config = dict(
    n_layer=14,
    head_dim=64,
    norm_place='pre',
    qk_norm=True,
    attn_scale=0.145,
    init='normal',
    init_std_up=0.0253,
    lr=0.000827,
    lr_head=0.00396,
    schedule='wsd',
    final_lr_fraction=0.02,
    batch_tokens=65536,
    z_loss=0.0001,
    train_tokens=481500000,
    steps=7348,
)
MLP neurons of a small language model. Each row is named by its layer, matrix (up: input weights; down: output weights) and neuron, and shows model dimensions 256-447. Each number is 128 + 24 x the weight over its row's rms, rounded and kept within 0 to 255. Numbers have three digits each.
After each neuron's rows, "fires before" lists the tokens most often just after its 100 highest values on Wikipedia text that the model never trained on.

L11.up1753:140160146118178121151126162110118119108125117139137138118140149138103101151143096117150097141110119104125116141132062159159108095074192134157138095135148145093108072060184105111169134128101139137128124132134081158085128116088081126141115180112170146131156116185149169092132119125130164100125136072095129153136124095153143117078171114168156130129146157144113157118120125156098138154138112097133102151111187182139123142109106111128136136126121151120129100123122168105143098128120103131104104133125146109118130134094104093140133124137129131081111095136170116140156137127144157141
L11.down1753:111125105099107126117099137130155143136158152109105123110164146134154141115125146116167118131100139150135133144131127146133153141115119117123137129094133155126112079087123159108140160093120121112121116164147146138153207094132140128154167146110115134105123142177137135116135142116127151161119160076150151078111144142126143132145133129119096149092124170145064163168123107115131111125146101119088102139145117140135166096163122133097137123061062160127122088089172103151155148117134116098139127152099119127113112146114125134163113102128112114144146121119115132125144115125094110124
fires before: ",", " the", " that"

L11.up271:095102161113151122148104144097104112119100088121144159116111122159135140157163133124129179129135135132100154129153111109118154069129130113130129145112110102125152129147108074125135085140118164125123136129088110072114129145139106174123128150164110111097123119140156121149112111144118149122150104150099158086123124158162152123140152173131165105136143122141085144144141164104126148108142134146151130092129175127172094095120144137183108067127146175164185109140134136130107120078133128150074119090087145133138108145121106110153152125131129138138131103139095131183103132152135140148
L11.down271:109129142116128076115128145130150147114118134123108082177110146103159126120141139132131120111133134109086120118112121118096121097098151113160136118093148165090143149161120119147136118113107127105139130154157158162138112120170135136178185126119105124132142115150155096120118127180102146144109110083149179137156143124116114148154099164126181136098114154114133129156089098149132172193164072097133117109114152170116158138107101142097156061161124133133147163099148091102145136124107129162146158124122144141116093134115105080125129114138109155153146128097104149112168138074106125109
fires before: " ", " of"

L8.up121:142142132114189100142139148121096144141099113122124166130095137161165140181106128103139138188096084110121133173141102143106131074127116117118119080101076086144177135159154112095157157158091126134134126108110071108129143094108139142150147131108114145090135100135160136072139106146142121096103133108116146140112127167101122165136111118137118140173142135072102092141137121132107111155118123124102136158127178140175149111129149139164128131116162168142138122157098141163161139122151100170102160146117116146135191122127115120130108133155127118081112087135147114111135128087140147107
L8.down121:132102107091126150140117111163136094063107142140138128123101101137118132129135094155137133154106127100142147091100138136124124094167163116091121085106095144122096131141120139112149125139142127131144142084153113118162143177131154128137157138112118100129125177122118121155155138107143120160105122143140139153183119133119124105130102069099110124124126140134129113159213147132156101202159138159116107111137135095146144118127120113129147107146130127120097114119125150133171156124116133115140083130132165145112146151118152096120128128150117165153087110095109130141129137169159107150
fires before: "0", "1", " ", "2", "3"

L11.up1716:128141105150130096129105144130131141148136081126118139138138119104106109149142117152120124166120133154161120105101099137124158113127147142141120106150152131139131078097165123129071125109166104101105125122128111158126131092147085164115130170126124146141129120142150155120125130124156145177152155135139147150109121114164107095110143171139102139083131106159097158106127169103104171120088146143157089155082159125124116084139117134142159119165132131142113158135146128121142115154155101106134096138124157134176131139097093140159148157094142100157083102185101099109128077095099132108
L11.down1716:149187125120152141108124105141126130143141170075089144089155136093108170127126137115132156121143140135120136129080136150168072142116092108125092140123134120131103108140140110113105110071143128084131127111100096105155096124100138162124109167098180158111142101154073139117133126095141119123097136168118122141178179133129139121139109106125150095130096108132152127157117134160121134157092116100125163177108085130084116138162152133145147127150110151109139144104081128134142156133089140140132100114131153096156144150146109137089098070084159180110113148091132115142164156101130097131
fires before: " |", ")", ",", "°"

L11.up1055:100114122142110104106132131132121147168136124111084145119127091139165165182130132113136156139127153157090076154120114117156104154147100137096144101091110126105133087091168144089153143137059113145164138106121108107114110124119125150113153175147149197117151139129127147112161107061094159171128149078138156120140130160126115150117173111149124116130100128110110141105144167149140116177137167130143137137093151145136115111086110110159167113108141106122145124106148131122148171122122127133148116117117119131105129134097119123136167122148158174142105120112118158130105157106132085179
L11.down1055:154113124111099143131100129128104130118142158122139070148119167111121115114120138136093121122135122119077167114100153131074094100145126113152180128147140137147151111123108159075120118128149129113136126121114120143130146153099083121106129137136117130105127117132150130093117137154132113122160135124128099135139142111072111145158118176120108172127133150142130107118131134141125167119123133120141120165168098165098088143151140150114158147119075153127132160159146071137118127151158120176090116156129165134139102131158131082134118119167120124126145117158150125111116121102141099101
fires before: " "

L8.up1262:085100154123157112139150149139154101131128148118112152113095144105143132161147135089125108092146123138141082123141073126140100112111146126139149107131127131165142100106144124090132130117130129159118127067110151122128160118123175125115188102163117139110100164176105093097116136106126131134125150151132134119126133175108133127122125143148116135132090183100142175154144139129095120136112163100099109167131143144155086114115100146151135081104132144119081114154141151119150137132136139155128127084119080132130158124169074116094153160122134125103122047148118105092107141088137105139
L8.down1262:136131113102151163128149105127160120129126169138122141161144101112134143142165131114109123106121108124101106073142114132094147120124119133102138127155158149118114100124121115112096111120115133110126135090151151111151145160167118132155089121110161177133153154130118124111141134156138141113122133149144111145136128144121122155130114136152163139115105128113112134117115092125109135154086126109135115144135122139118122114141106119100105125106045143122145107178150118115158105174112092131139127124123125167091143090110128121118117151148126146151120131133133125164128138089147122131
fires before: " "

L11.up1627:173080135141101121122113130137143143095151129156136166108119147153153130135128136143107164127139151093129100138124107110141149150138162175105154116135149114125100120141082149155186114176096150119101147128104148136124114115151094078154128148123115082113095084141113148122114153140099093097108101139127133107120102134121112150102136156109135093146146096117128124106157128087063110170122113132101101113123163121169163120119120123150113116143149116115144144149122129152140113143121138088109162120113129121149127172089116125143109158142147168154085107126131127114072163104094123127
L11.down1627:124133115141133161123158123159177117178151122122176091120135139114117104062142115100161139154157122143142128060124088164148107143123144121183128092101141076120143136139089094115117111103126137155151121140118063162157129121104159126144102135120103133113150146132139106143138108147155110123126117120137119117139153131130099123137101083114126119128108101138152153140143082065149069165139152142128155161142160119125111179154127067112120120116140147118133107105127159168142147096121147141096084122168106131111150142138085070166131128098132126117157163102092145138120136141137133112
fires before: "s", "ed", "es", "ers"

L11.up488:135124112155175114159124119114156123105114128109124158120111100107130125096113116108081134133103138117105069096115147127163122123136127139122106072137121132118136101103149154089137142136129131124094116129107122132184136141159063168144161116149091152152083128153126093145123128103124103153099099112127164100140134171125084128128126123127134123131111146129129172154127119085075117172126147132093133164133162121134141126134096083171114124160141128179110127116139118098181104127128084128130112149126146140121155158123131148124128145083129135127114117117149138154100089143140098170
L11.down488:112135129136125130091072119118133129177106129123141135080151141134122130132151134111099105124139129131104148137141137156126142111069154116126098109135179176173126141135104080124136141116121139105136111128134120131103130120123112102132119111141126133137134117125146131135112132170140149128163116100128090083178108108122145134096134063120128131131082131105136149126137136134096138163121092100169175067173128135183125141105178159121155125122143218150118143135105119140138118148126114168108110138151110128125155113125097139137130147102104136110104110086097127076123127093116109133
fires before: " ", "h"

L11.up970:121115115130129095150161136110143154118103139193117086151145115167102143137148177077172130124139172142140101114120080113104131137116105091070167159150098119138099141122113112129133133166121141102134107129142141109164104154128100137128114101118111116088152124108144136185101140151103154093124173115120124123136151148116108107145137102128141096130104115110115170118153137122145102154149150138142112116129167108121162084131146120108106127150166157148174158135135104123138175124099129137138135072126112128143149176150118141117136120126139136116145157128119085125163148135146194112
L11.down970:155161117116137143150158112121125135100159129147095097109124146096104148098101124162146107154151124133143073130097098078141130130145122087172115149152158142125132147107116097120151128135146144145103116114121112095114125138142153100166167138136155166131173128140111134089101130118128128122120121150130150161137109112144127114145130158109138154176138147164149150135096147136169118139122132120096160129118141151121114104134153108126130147119126137100127138127101149109133115173128147094159108127143132136110119158139108172119115132084136135098116181103135139176137125132127127172
fires before: "1", "2"

L10.up809:127078119160116096172172170154107125177120122148103119158130100126124171177094088158150153153142118188122135111117122138133122162152130156099122122138100115160106162120123144095113151137125106108147154103163143151108118126122138139168125158119102166137103136088112123137124143144083116107120120133119153140142109118156086127126084148127133096122132055114105104124112127129086167122079185117131150152131125166143125110070106120155130110129132144125160101194141142124141145104147154144148135133115171108153147148071068107105140147115148084120104107142097163118077168108129121136
L10.down809:133122124115124130160127138150135123168128146085102126114114120141132145161137166097118199149115148151125110104116147101083119119132119160099131073115116110142095089166101121106122110169099125087124154112133136085118121158139122161123144135160125122135125134106119132154138158103135138113151159123137145114145103162125155169131066138147152153063098111111119081114107140070149122144130124111135146127121159151122144146132143086093112120071144128095103144140140172127116109084150160134074074128108135131095163166096096112130143153160159155165102119136141153163111103131125119162
fires before: " ", " a"

L10.up541:097077125099108111137083141113091136112119092136108126167136120112120136131137134153111056094125129123123101112129136165165092107136129128136160188137099129091116116112110134138174129169140139129097138145127135108099170151161122158131143114140163128128116154112135122141176121130091144136140118189136134115148131136113123159160128126108126120136128155144105114092166124095117164152145158161151120146135132125124135092086140137125117113078109156172115124178140140137135114126093139115092109111086119136141108157118074142110162069131110077113143131096094169125114113121140160147
L10.down541:151122111149133118132125127149178155142137141140136070137176136171142142141138129114105131152134115127135127089141102159102172135177134135129116103135081160129149093089138128159111131126133127108114184117103140125164172096168142175140144112140095125152144122157172090131098126069197097133094146127094115145126084130095135109104109096131110105198100118133134125124082170116115109203126147142127119134121134140178123130139110093093153121131125116114152146122108160113110148136121087159156142126111122113119132105098135115126160170109157152110146138150114168111123140134108113157
fires before: " "

L8.up1141:135144170147125079108136140146139179125103129105105110161116154136124126197085155146145149169129155116103133130189097167157109109090119088176147118114135105112083151141145130137099099183106139110132125165089087134082144107126157152100154132060126075094106119174132158130110155136121107082145134113146147157120112116115140117132131135130125118156126080139104091129122144159105151132101139131140101132133129153153138166092130127181138107159170120113145121145145133125099114124147123165105146115130099116116138133109136117119130159149119160099120089117118125112153096122120094119
L8.down1141:107116069104105138108112106171144151134131105098127102107168114119129125101144104135149146127131105125158102089103127142144146138131142164111120112124113111139118065108129153101147179124149142157127185109132172098089168152117134151144124157123106099163126171093152093121127138111097152130149146091114142116165118113142176110108125122140136134141105166113117125119153127086123142154123114098138136099130139083140088101091083129111150110142095127137143117181113168127172143125153114149141151119139110163147134160107111117170149137092146104130111103102141112117123096123107145154
fires before: " ", " |", "0", "2", "\n", "1"

L10.up219:155108118136136115144133121128144105138157121114100142133098143129139126146168127148125121140125106130142153136108089115110121137090137163109126123147109131131142135113111126162137138151148177104037158122114131159113174133117156154140143139112114095130081165110112120145122118123103168119126126143146118098137127149086131131120115137112172102132126090165127134112104178153142155173119156167145128113132148145160118110101105108180131114135116118122125122140089200150190110101135033120132068168068123106114121139116102166179134061137170088112086111105132175117163138101160132110
L10.down219:084123122151148159103116135114143138154111126084135126114111150145155084154171089138125155175155110140101139118113109103153152143138158136153130116158107096127182127122121172171117116106133079149125169136106154118159095104131086128152129118151163131105121166121141122140108150115102115116140129127140133122121106166116141133138099159152152128103065145130117126109082112123122131150141129140163128139130098127134096134097115109138130148113101106119150178106126136112112160155108118119112104114102120108146132185157121143129130147104169147163065155121109085122110113155135123150
fires before: " ", "es", "ale", "ory"

L11.up408:166128098088117143132076147129091150094132102093071165112120145188152151111100140123154104139113136107079130135139167135105120087112102122122163083144070154136131088126130179079101177132083182076127124095122151127131130115126121117169122098126138121134097143154092109113139099100154162099158163077109153149077137120107091116145132094112131131101140139108141125103103147181124136108172132152132135105118138130123122134124104158112104099111143100153095112119138176146171168137142094134137125131079153111126158123092120121165114130098119181128093082087156134149128113141148114134
L11.down408:142111138141138123134148124105169170138095127110100113162121129133140130109131139112143136134127075149128142119139129135113154159096114135102116121193120131149156128096107134115112121132137095160112141114122151126085089156126155108088126127129141120084138122131132124134128142161144169101149155103105137113119118128145132103124119114086113131143130127170112142152138145182114166175091091101091148146134133127073097152164137085106097127124136099119144126131117120140125088184141105126165109134069119162121067146110153099155130107110108134150129176146111085162131178109062116145
fires before: " ", " the", " ("

L10.up924:124160109116154080122148118123133086113080104176117137131119145121113124131085111137119148140091120105123114101143127133110109111085164137086131132176150124107098107133108149154154127128113149124130103129110112135116100061162121116139112092123130119115140123136154139103144124150146124125152136083143173158070155168117124150131092125117156125130153123110093152135135129122149103137103185128106054186109181106097122100115171058126077139117122126116093104157145163109170126130114115092103135116107122121135136122130112104113127142139138139137117112115127092088089148156141129091
L10.down924:132180114118095150099135160082142147162159104125112144103119119117132125094107133097135118134171132139123122119108129143133152120155129152132150139119117095134133174099129076056111126145124080162098154125149131151140125158120111168115106133133136130168131098175131153114160122162103133121124136152146102099118149107173150113122108118107122139130108117122138132133156119131090119119171102150077178107133118130150148128165146135126169108129098136130183122112121131121132145138130146144163118095100114119151140128133105092151138128114124168135143111104134131143149073157113130158
fires before: "2", "1", " round", "ight", " of"

L8.up1058:108125084136157120124115144126119126090130094156102116139136131156117133138143142140157067140150131133119093116092123135186122154134102116122142105111132110108136136147148141158113113128094145073080180145135119161151119134152122129097137149151131103104133169099114077094121139103107128088105074128134189141145124137154121151159139085146155104100136140127142149084135176134101143157134134141111132151110137138157175105110163137124137111193184200081126124108112110136154078113131137137091132145108116107160152120132168110113165099130141108133131154086138148115126137144155145165
L8.down1058:083135145147103147163143102131108133079124143121112078119151093157137116109124116118154157130117126069142103112124168084089131120102151146175128143122166124164152122181133145152137141108115091113120145123184137117126114169150136136109135139125144123140149171135128154113161113118127134111136139139116106121112096141134118093113153133124127143184137126148120148135131131071126134138149126125136169114105157118136113163155071133084132122098050105134158136159103134114102169139101179146129123109127133110140117136117196116101101127113089119140125129144141155138152122129094115130
fires before: "1", "2"

L11.up1477:155166154129147146163115111113143154118118127125140132100130134137127150122097110111128178138163149112149077124123136124126117084141164102080143091105086123137169114136140129101127151128152174105105152115108109104160133091115107131116163144112119108127080169136127116123113154115098117083076136145121156098121107102132150130156119146083119113125161093121142102144164132111129081169147156111160050162150133124120157138152088163165152107119120141154117125120112137130100179074140145126109133089133152126156179141134120120137157151131119076157093121145152133099091147141076160153
L11.down1477:143168111125163114146136124128119088091100139138138159109111118183118114156136155079089150125139107114154190136122132120111155148135119127122136114116109133175155121211109122134131100124161093126147127115133156155098126114125143108124111145125130113113136155111083130131149091155107158137147114178172099133083168077122145141105138079096116137105116136132123102095120123167110139168129166130134108128130120137149137120112102137129165126086130101132145183138123118136106113121100185154125148105121115145111144131113162147104078127142113152108123121152093132145108131107169115160
fires before: "0", "2", "8", "6", "7", "9"

L11.up1182:098142171167152129139168110187121129112154171164144138149142162152152121098128117131134103132095132109127110129080099158129111139131157093130180091119108139098105141091182111095118120168100150113083131121143117155117130121098131139121096149126129138137147147125103133091148125098172123103149129134139153117135156151141124137110109136160172095087106148094121099104161127143128119166136147123121143146159130157108130062111095155121164122100134158174084185142115196137137124149144128116125090099120134112153128095116113138078158120139141133173105089141128145081094143108131121141
L11.down1182:117116106137106166130112147125124108125102130159128130197155122106137088133117154152127134121156103116091123092112104136084105118106083115140138153113142118128151125149101088132162157138162163140122120131135135115103107131118115162164168058138146122148101090113145140122120194162160144183098136130165142122126087113087077099108109133092131136173115118174157166146125117127093129102107078133146124092148110118136090186145146157114136104126113135153146121146142125138087102084101073156109147160140132139150105137113122145092167125134162126126087137123170148145139088161099137144
fires before: " ", "ral"

L11.up1219:140124153154129114150104165131122135082127128136103109124145114137147113107140130128134095105120133138104142147147162110126112125155140151154134105105179117088124132136102140156101130122143154144099116156157123123103118130144149115126131121102111125120137123102149092127100154104138104113155136156113158155126179151136097119160128154107117062100146127152104103117146143147124105127164105158181172118130129106101114123089131111145157141097139136108094109151115162120161105132117102122098137130118124123116141143077141102101166143123178162082066139094145130126087104159125108121
L11.down1219:084109123144153127152132143160159129142120120118127099103070145104159121124165146105160105135148122070122144092148126155082143115101084177170094107138149173088184106098131104167116160122113101153103106168152122164116118140144093111125150149120108109149084140111156147125112183117090118146149123147107176108093168117114119134115115107178101103137164141138100163095118112167164122149148143119115163147164137174111119111121116178174122096100128077135100146116117135159141122162104110099168106137071109152123143101128138151116104143114165158100139146146120107124094103132127136101
fires before: "ed", "ing", "s", " of"

L8.up454:133130112105126137140142171125140123160148157169107122132172122129119105094118165118176150138140131103131157112112124105154116099146093140095171101141115115133123123131141114139150121150139162135124106132128101138141121125150140155087134127111149113156139119147152158152105115082146103121114135139124126095088158142152137102103105110101167084101133127134127122116119173112112135158136159107115153117140139144116147091116108114126122102147152180104170133154140143117158151081130115129062109121141105107152098119155128117104151099097153149145155121105105170130131115135173137105
L8.down454:163134127140099119132169160129160130128101083145122109114165148121122142135135117089144135102148137135132086173101105166159118130058139135088083114095103131085093134146141122130145186135091130122098093128082137135183124126132158127130134142119145135105145115131129120138113107138134123138088172099113141127133146133133120135161148097060130124159139150126127132093196145090114114155122149157136118122158116185160169099142102147170101132137125119103125100075092086081143149087165125106109150128114078170107108155165136154146149112164109102101147102150138125131132141120126108113
fires before: " |", " G", "1", " P"

L11.up1272:086137120125147126178135133123108140105169146130143170172088139118096144142131121122185100104103180151135124116164094121152110080091145172116149081131106118129108133088183128133136140135140091148119120160140108140121157126109102123060165110138159087078157117115128146121138147114086195126134114143122123190176111156128097146098101168130119104136126152105164127163168127129126125137144115122106106113118182139125128091121124118134146122155139145114178120136168088138144135137084138139112120154089112134118114121160115099129111140157128122076137149120119082107182131099111119130
L11.down1272:127133139165140107146112077153132123161126159098144149121089142076152092117128135099098140116109095124118119150131114153077124094128130139174107154129134162139128129150102169094173123076125116129160118129098121140120142094072116162126130162110149121132109104116131134149131134117128142158113142168137083110109154122167131151178151155137128147111146171094129135140122093139149101127147112129137082125144106154148124114142114137131158098116132152175097115104112145142140080146110093111119126107107152092142128147148115098102100136091134129118167096143127141152198142095158145104
fires before: ","

L10.up587:110092125140160125127095125108126149136100117138146102142126187124132135129178103087142146093100096141147114097138110157094149162150151106113090128133129108138118113075113081110106157132091121074111173140081119082117130145153183142120126128141159138161115171113099118081137151134145142087129133127121087116119106106137124072136097123108109108126117116097158145081129121128126145137179139130099101149129138121170125128119118134119102120135150128110098111182134132107158140112127079121134146180098143100195147093100134148133136134161121130161115114112141130156167129072096150114
L10.down587:119126118117155120085100128142157164119090164098071129091112101154097142178145123140099132144142113130167131131116136110084158100119183098168120152126135158143126174143148099128143125091121079097136125125140155082115128130129125118129132152111103107117118118113114135157100159120148121106155152129147125140121124147125096173113137130137130122107131208107119140099139130157105095122123145121116157120111123144080154087117128158133139075089157110165117104129146136127125105141105171148130137111174195154141156131120161119111137149153103174122136130137154125127134112131160097109
fires before: " ", ":", " |", " a", " z"

L11.up381:188133142135137095133114082170142133154126097135121133107130093159149125108141137136145151142128118132091125129143141118093175147177137145116167141121082119131136114110078109164145114100082129114143128125104119141099081113135080147099134140113092134099150142139129085108106129135121123111128131177113128106148154152115165136095090138127123129170160126125071148141134141127079160119141138129145158130118158159117139121122139118119096145155159147113083106141137092117149148129139119114116114114142121092136135170101120133159140136116128119181094145146117151179090130117122135094
L11.down381:129101148161158159157094161158140141146116124137133105103108130106107127155134143119131150160138126135128172131136142116121115134130112140168085143129068120160103122109080148160118148106117147123117150075133106123137110156074125159140136145094138112175145119174142150119108103171167084117159111178084093105172128126109119143115091131117124102175129135133134148131076142105111107195120101142093128130144110136163133109101128098098137126152087120104142075102115102140163138124091133094132114140131116133105111148121132142143141157124090107145115152122121145151127127125162141111
fires before: "ing", "ed"

L11.up1561:134108102155161116119148129115113125118128139155093142109119143144140118085125125103085114135109150152116144136119164133128122163115114143106153100116138125118139072145141100102160155132147127127077108128117150136102116105149144143101108132135088099146106150170108148182154110130153150119158118089129107149181081105091123108062115172158101110163100111140090123103177141131107100132150122151127094121116193122128132106114139140130124095159143159136147117165149124086167136109133118118141061132130115099128104130111186109122099116134106176095095143141142132144146168130130136126
L11.down1561:161157152095081147147115125071120128094141115185111115142145145132079173143132140166150130168103141139110161132082136135135137107100141140135146144143169134143163158117157102101087131129138087136135106164131100141100100130131102068164145100126131165129135132165178180118104122117139101113146110121116118147112137068142178134120131071115172190110117134121060111148120119112106160130163130138120135141116097114106154123138150142144094134104085106102131123118131138130126087079108092102137151096145120122107088123110118127106167098108098129122111127131109151118092130149096107150
fires before: ",", ".", " and", " to", " in", " on"

L11.up1491:162144082103135113119115148094078185095123107136111146145140114145126108078122162087111102118103111144128136140052094173101107070138141156139131099145086148112101124110152124088145154149163114117133109171089117119114169117117122171164144127160085075092125132136145133101208137114128117122159103148132130147150168123110144150101195139132127099103130158115108144144102122122111110117138137137095153137155161113135151120104098145116170158104145155116105096128162140164136142121105081135176150107113126094115133121119129126186107119109084109147127123154118128121101145158129146143
L11.down1491:122149139100089083115121153101164156139129145112126163107142152089128095169167163118101151136110122131100158114139106096154121098092132105149131130158148175128149094099154128074093157138100127109118157138146093123117144130143112056142156145120146121103135131152153152157130124138128136160166135110112154151140133114130171139102086133091120131081149181128097144171109084111101132172152105107123067125137123159124149115111126119140124068111130149157174126148125119153178147140147133129169134120157128122129116160115120107123111137128127127110116102148128130131137109106110119133
fires before: ",", " the", " of"

L11.up967:077149142117138127112149128091114153103137131141113148159110119186151126153132134137119157116098135167125080154095115122160092110147190094116163085119128118139131153142137118135135159113137147129144165131123116122127115103129122136133111148093115127120111130143134132117143121117124103116118145132104145136127109109143129140130075133140131143088129080136080118082143142152137139130133158108175076110113123125131109073099130088132138087130168173125126187111107127162151099100214118165177118160138128073163120154127152118116130116121092135158083106132142135138145122147096151144
L11.down967:113127156128156150176136156176125104125120151164158107133119117170132101138136125184151118186118135154136142138168152084119134177129099112121149156127107106164129119167110102084109131144131202125127120136154123151092101132108125118144114142112168124123175111116106180135106160154104133117123152164132128115113129131075106091136089122139121178111092148089120112107137133110139065141137158145140133094150129153133117200130152101113131129109110112135128150126151118097106136147103124133128048129125156120126149140102103108115148119137154141142128111140150146150153127110117130110
fires before: "0", "1", "2", "9", "8", "4"

L11.up1702:087124102164119098130089160094106129090138060116126172159083113133167101152119130143154053131134109132151112094109084147127116064080157125116118089121118136078175119077165123123147147139098098160099077121159118113128162122088148108092133176140107128156121152167165108140095156126119147162096091125113155185106117117142160105102155168161157110151126153141104165129181133112108105150105113130134123092133160142080125124103149117130130112107141126092131114130132091135102124111158091096151141138106140115114112135142127117100138118093134122119116127109145142108111146130142142122
L11.down1702:101096151140128089172134085135142133163153138127122119104106141068104112118121140106111147127126164097160153116131099141126112134085145106151120113122134165130089145121089135115160157092158141122146116088124152121107107175117117135111126122095135133126158143157103149090120132140122149117102161169122103136155119121124099177110096112157160155153092163122146126114123112126177127198115140118106150111118138123172120131138112132140121065128111144154189074139099168113203179129110121072121138130120127113113183126142140147105077147117119118155127140118135126161153121094097096141
fires before: ",", " the"

L11.up1166:153139122100133154141109124142070135107112139130169102166134123140164150125105149139110147139120133173126146116125136109106143143177094120128137119101068084140126115089113165128117103147125150092138141102118084139124126148140109135104180120100148121164089144127144135128103109148088104150159143130136120139131084133118124115132113136130111100135133094134101128115115151141112139149103136161136138122151135113145131080114126129143157084150154144120148107180143120125153112147137103114132151150135117127145106135106139155097178102147114146092139135097111164110130099150171119194
L11.down1166:138121116123121157126137149106162150150090110164143138129138149137133093103109120101143135118092162167130129126118142102121127096113167118079119149128144150124112151128133098114093166153110127102148137148124149150117109170127094115166090088150095132140170118114166080151106173129101158084120150153141156144172118110145121138148129111129165129105108127094124113105132130124171087160162139129127127113116110175112130089141152133144149200131126147161107127163146133103129111132123189130113133109124167122112152151126097134102122166135118122156089120101081077101087116162133170123
fires before: " ", " of"

L11.up791:134076106100201103147119134136126111159116143105126168107108142133182136125105101141132171155151176152161084138133119105122122129120147145085119083166101114092141137127096115134123088155150182108111130126119118152137161140154112111117126113174136162102116172149132115138125133083128153103100129091135119133116132140098097120134165128105147133133087149091138177138129149098112119157105144150074117158137145129102106118103135137137132174131116146153114092150119131124139124143131095128090150125099151164119130148149109127070110133133143116119136087144141104091154133124131069121
L11.down791:167105132087119171161152137105111121183117133106062166156108138147116174123147096132082105104122110119120108109139129129117127125102108155119149108154111134183111113160120127157103123125115121111124123134117153119110123132106111118114092108130146130085103139141149124130115138155121135131161110122120128152136179148142122151142126119103097102118117114161142130144129118134103139141121133101135100115116093124119107117130089115144156133095052141167113131133110149141138126169098108162151131127100195143139104110134129123155164102096113178137085105136141087132131112145119115102
fires before: " ", " American"

L11.up403:088171131118166112146143140164142145095137186145126113126136144151148114148108173114090127125147168138098133186067132118164143116142100120136165125108163113076132084105165147153104077100085149129139139102103136143133130118141122131100131110131128111090147131134121157141189111118118137140143123145118150133126153150129171088135151149132124154128148119097143155144103129156098148099115105130145127128134151131155102125090122110161099120132144146161130120143103147106172124120117132123089118147114096077126119139139130115124122137109146139123126150121149143098140109145120132096
L11.down403:135094155129102087088117119159124082200135128158144137138115124094114135128122109170109128123089144082163100079106125105116157118138102104175100114121135144107119123124149170153129106111123082139151128176130101120141119151139149157130136140115123119134117142157142181138179120078142104128152119160181169103108126083124143088147110117154132080082108136118127152127094115120077132132110155155143099147141158094119138131137130140134149076075124205133146176120141114144097174133122149124127105132113113130136160145108146121149113145145117111120166134137183113112088121155117151141
fires before: ",", " |", " ", " January"

L11.up328:075121140138109150175102130123101151123137130137140094166141174146185103120154147107126145159117118157120097098153106111125091124141108119121109101102131119143095153142109142147125114129128136109108117143123129093118150118165128169150090140077134140117110150104139161130106096110126138127111135143047125105150083103169149151165115118146153091144101104169139123146104099108113169150163142098176119087157090130137114107112079171150116142156144153137147117107090156138134214098184122108152094117126137106101150149131123059125153119116108143096088125125104112103168115127141104142
L11.down328:184147130116151131077137106142120133147089142133103093127120096086110110121087110158138129155106132130163121108129095119123151114147139100157147112119122097135121141173152170117155130162175140138114132165128082109153112130115174121129128086111094107162141155136133126120133130142167117174130143128113120139120156118078142113142176101092157165105075115145136114120127141118093131132116120092162118106146093143159144144102141096120163121120153128102151138103112112152126076098167181133137085141102098173123112125166098116175143123146076121115140119127100114110110101178103118100
fires before: "2", "4", "1", "0", "5", "7"

L10.up1700:080113141086149110164163110082101143149112126134113143106097123126128145136133123102102142180150116125170132116149160112144080109094141120110125093134066105125127144118155127146157151193131158075145153091089130110151150131119120176141126150094112134131110113088152168157106143141100147057118093147162113127102150154142069131093122121121122125111116093168145170120139133121141117139111171117129152149131152109153134112134117150133127107146154125099122101141132128130128137093104093114055145140120130144148161120181092129121141168165122126085114098161147129110119119145124162138
L10.down1700:125116139147165105157118120162137112116097138158127147146152110147154147163122146150177142135119113107141134131140123118106150112159136107127117143101112134142080177172151115112116133138149114105100146100119096103125087122111129137129181118115112119122102118136132111130120100183122149147109124171160146123183117120083098119115111095093079104102147118129147059092129109102121112206146153182134089124180119143111140093131154162108104054124195146112110121122122122124174145128142135136160119141156174097145159111088129097104117154153130141115134127133136131107148113158164121091
fires before: "8", "7", "6", "1", "0", "3"